{"num_hidden_layers": 8, "hidden_size": 320, "num_attention_heads": 5, "num_key_value_heads": 1, "head_dim": 64, "intermediate_size": 1280, "vocab_size": 4096, "hidden_act": "gelu", "norm": "layernorm", "norm_place": "pre", "norm_eps": 1e-06, "positions": "rope", "rope_theta": 10000.0, "rope_fraction": 0.25, "qk_norm": false, "attn_scale": 0.125, "bias": "all", "tie_word_embeddings": false, "parallel_block": true, "extras": ["capped logits"], "init": "uniform", "init_std_qkv": 0.0254, "init_std_o": 0.00634, "init_std_up": 0.0254, "init_std_down": 0.00317, "optimizer": "muon", "learning_rate": 0.00827, "lr_mult_up": 1.18, "beta1": 0.95, "lr_head": 0.00689, "max_grad_norm": 2.0, "warmup_steps": 200, "schedule": "wsd", "decay_fraction": 0.365, "decay_shape": "linear", "final_lr_fraction": 0.1, "batch_tokens": 65536, "max_seq_len": 256, "doc_mask": true, "train_tokens": 589900000, "max_steps": 9002, "dataset": "wikipedia_en"}
MLP neurons of a small language model. Each row is named by its layer, matrix (up: input weights) and neuron, and shows model dimensions 64-191. Each number is 500 + 50 x the weight over its row's rms, rounded and kept within 0 to 999. Numbers have three digits each.
Before each neuron's rows, "fires after" lists the tokens most often just before its 100 highest values on Wikipedia text that the model never trained on.

fires after: "k", "p", "av", "h", "am", "ri"
L4.up662:509426434511452512418386539463479541557495488453460464564613463415513548536533437532504504432538492530458450464557484454521523492517539589466560430579469451529393610492482505518494493502449442524525436549494499525511533537555593477396550562426529569494488413538494413535532485498468484534581582548585563541489533462479627430498536551522491538553512551531541531506526427580510495542549

fires after: " N", " ", " P"
L4.up290:505478504413511463529471497515373498498477493513511472509573539455480463534505569466569552551511474436545501485484537481537535540469495502527472495524453455479455468535540524455474530401503482530564550420486585525498472489568544677555472562407626352527566459504401510501585461484444430468542498480434464544479472524462466439510581442439448504521468508509506431564505496610593483496456

fires after: " ", " La", " go", "il", " Le"
L4.up390:494462531556545522434413454476505459455480585386572489460458491627519484458510472465561493570604484516539395531527478515384489526470511546487456438551468569534419584490559459498515456448317433556470495518586531546503376508584608490560491570469425510520428524522497513476522522456457504565441469592493578534425492581476522597527548453480422511505480488439574416568549558454472465489525

fires after: " Y", "ar", "ats", " Ar", " Mal", " J"
L4.up757:510522432522582508441513481461477490494526465459513451453478498448542466467446494507448505568548571459625461450485447547598480396569526506635464577500420442528528509526391456494557557517470466408576607478526508486558481447545559528496448506493473536542611501423482509476407585511514534434472557504473509512495422595506494533452493483535488532514502595468543529503476550532427550496526

fires after: " Sw", " k", " sw", " K", "l"
L4.up716:439514518465600439531452487501528481500470533577475543539513468513514483573461458449557461436450545439516573449462523431532490587498586421531533524580516480590407543496490514487485519565485529409415475521502590524458481433504392530569523501470575566484409525540492527563508358492490414497547520424439482421583485488477510453490520519476434434522412565516468464426557461607466486425497

fires after: "j", " Q", " Released", " Ok", "V", "R"
L4.up487:490580527490551570557513540455530489418541486548561545548504581401444523625482422508474541515564499551464500518443475584535434433551470488520505578481490447517482525467548460582404530515527400535593570425517453390447553506403500487511578597599467525516473476498502544410519493507398526528452521422461543480513511576496462464525594536604538452514541573341493508489437517524434471485553

fires after: " T", " t", " gu", "u", " I"
L4.up708:459465549454425455534406579481573438389522462549512494526490473477517477620471447479512521444489552506544495492428445492516545522498479461553438512411508552484426578425459404604500557467535522501463548463470487511462499498502521511476441527496450491405501515432569490434533591486571584522456535503483432508346492469463424518560480495542462438516490539523537477494520430489519510534526

fires after: ".", " Wh", " Th", "The", " Al"
L4.up1160:468461491420557455503368535496617473542433450519493507432495456547511502486546486478510538487550384469422527485523541427453567581513451583557425395511508465525463504444464466527511491456458468511481431534551508479507557476398419429504583472494503526477513527529427491482468576579542568468570482544383523579553542535558427439534538554555501521521502428533506442442510416506523527525477

fires after: " C", " S", " G", " ac", " tr"
L4.up596:509530491499501488569510599492405448461524486494398521511532552526491465510496495516535500523426469537507453464507480460528451461461418579435514508522501462470522536468528515496506559478516519565494467528541413494467538559472462528386505390552458537561512530467416535495536511533459643374486473494603460545509439466514500495584462575420543510514492493415489564435506546554563568443517

fires after: " ", " −", "é", " he", " Sh"
L4.up253:525472464476525455398519407520601555512411555547468480501516467508443470506546496482589529528501468510458476458501504427458476546451465548529517611548481510598563469493542533498424575547443477479557500460469462492467569496474556442592425463565508491506567541505484502524526446459488530479408494558452498448387497506562449438540577488521489434443427420571490462463617565576538553470464

fires after: " A", " U", " I", " N", " Y", "a"
L4.up1011:541536544459550502490515505498511429521439524493543469532552430484526498483496608499531536531525544594459443505510472533504460490493516413564493510424469458454549533552555501497391563391401463552529625435451493455406497457446522434485490485480513370575484486562467485477533536450465478451494509469484380542544583495611487469621531425542542507546524508460537553473458436562533506450498

fires after: " ", " (", ".", ".\n\n"
L4.up732:471500529532456500479432485473534501550527513526454457433445565528479475441502618481443573530550481474476576567440580496538448450520445515615448546498439504536510497495445509479561423448368431538467554520549495449463340499474475550566409521401510576522451571443513490507371481550540505479494499466545478484492494458442470526446477530503370522419494513501449537399476490517473499491487

fires after: " an", "-", " Mon", " Gold", "-c"
L4.up181:499422513521556511437537517547490502495473479464579460440529578582501482573455513410462408535553560631487510497457568553526461459541520431551455367541460483465478534418507593454465494428496538521503488541508482517462529543568488425519522468404504488557526553555496549536626548478402584494600520525483444483465474508409424413406492474577547615506443537464522473517398460490425496537491

fires after: " Q", "ov", " y", " Z", " Y", "V"
L4.up753:477476550448552621501492509541526477507583525450392577568519489576500431506473554517466549454527383552564628481509417514511474542567473479532530485434576498516502442461518498504480481457495432486604558602475576528586451439538530408467442457524465515532461476472465483500502473576428487489451470504520526468428481540499550582483476529541544489590542431541551529545488505536495567502469

fires after: " A", " I", " Wh", "A"
L4.up95:503477507480487428467458545465520543592529475613536484475480443505463505474507500476452532502573414482494497444503587564472583522520593553530488507484440385556396462562502453518430604448492581514461455497404486434499471562495571448559533449568505464388440436506459478430526501471560568480510435493516521432376528467601507565520500527478531553558546544528567523550530449607561510488429

fires after: "ib", "b", "am", "M", " in"
L4.up103:514561541473457619499515521560484449497413474440393446484451414568470503426459411525473446499481464579464488531464425544522569421490417507521454552366516500489464563539493476593563478513544532538560440483491423553535501583510465491525522536426487549496603427516560489576481470515483450513522549522531447474493534529572510532531521453467520476493511462468487504498376484494493525568551

fires after: " N", " K", " \"", " B"
L4.up1002:520460622483546412572490486497498436430497577446504498553532518474542461489401595478475514545471496490561534455585536505572517449432477456562451480495454446499476582519470535554573515490527479423569634500510455487468522474471583474439485603573441446526467470514516462457495503513560450499492600478367585498432531568527575567471576537585470506477569381505517431517489431473467537520496

fires after: " Y", " L", " Z", " Q", " S"
L4.up953:520520474461521572516507537460521507563511466566529510467452499480532540555462538430526568385496497510529499517579458497512522530574486413373512432470459516553500461508435475547420467514567477498502550457474462527585431476540520485462519492534447507487505502328449407556367454507545464547530523530541514570496508529433480466486436467508495495499536414527513451517539571489592424526519

fires after: " R", " L", " S", ":", " M"
L4.up1139:615542541522458507576502525481489473487480505509550527499436594509604619535585532438434528473390448479544431406468570588496540472458513378495420510496527468479488552441501487588536476490508592567493506583605531449459470445508419436443504523521415487450512506557563482528477474425541545545504494461491467449537602501480480486503469522576515598493573510527419392548552510603549481547492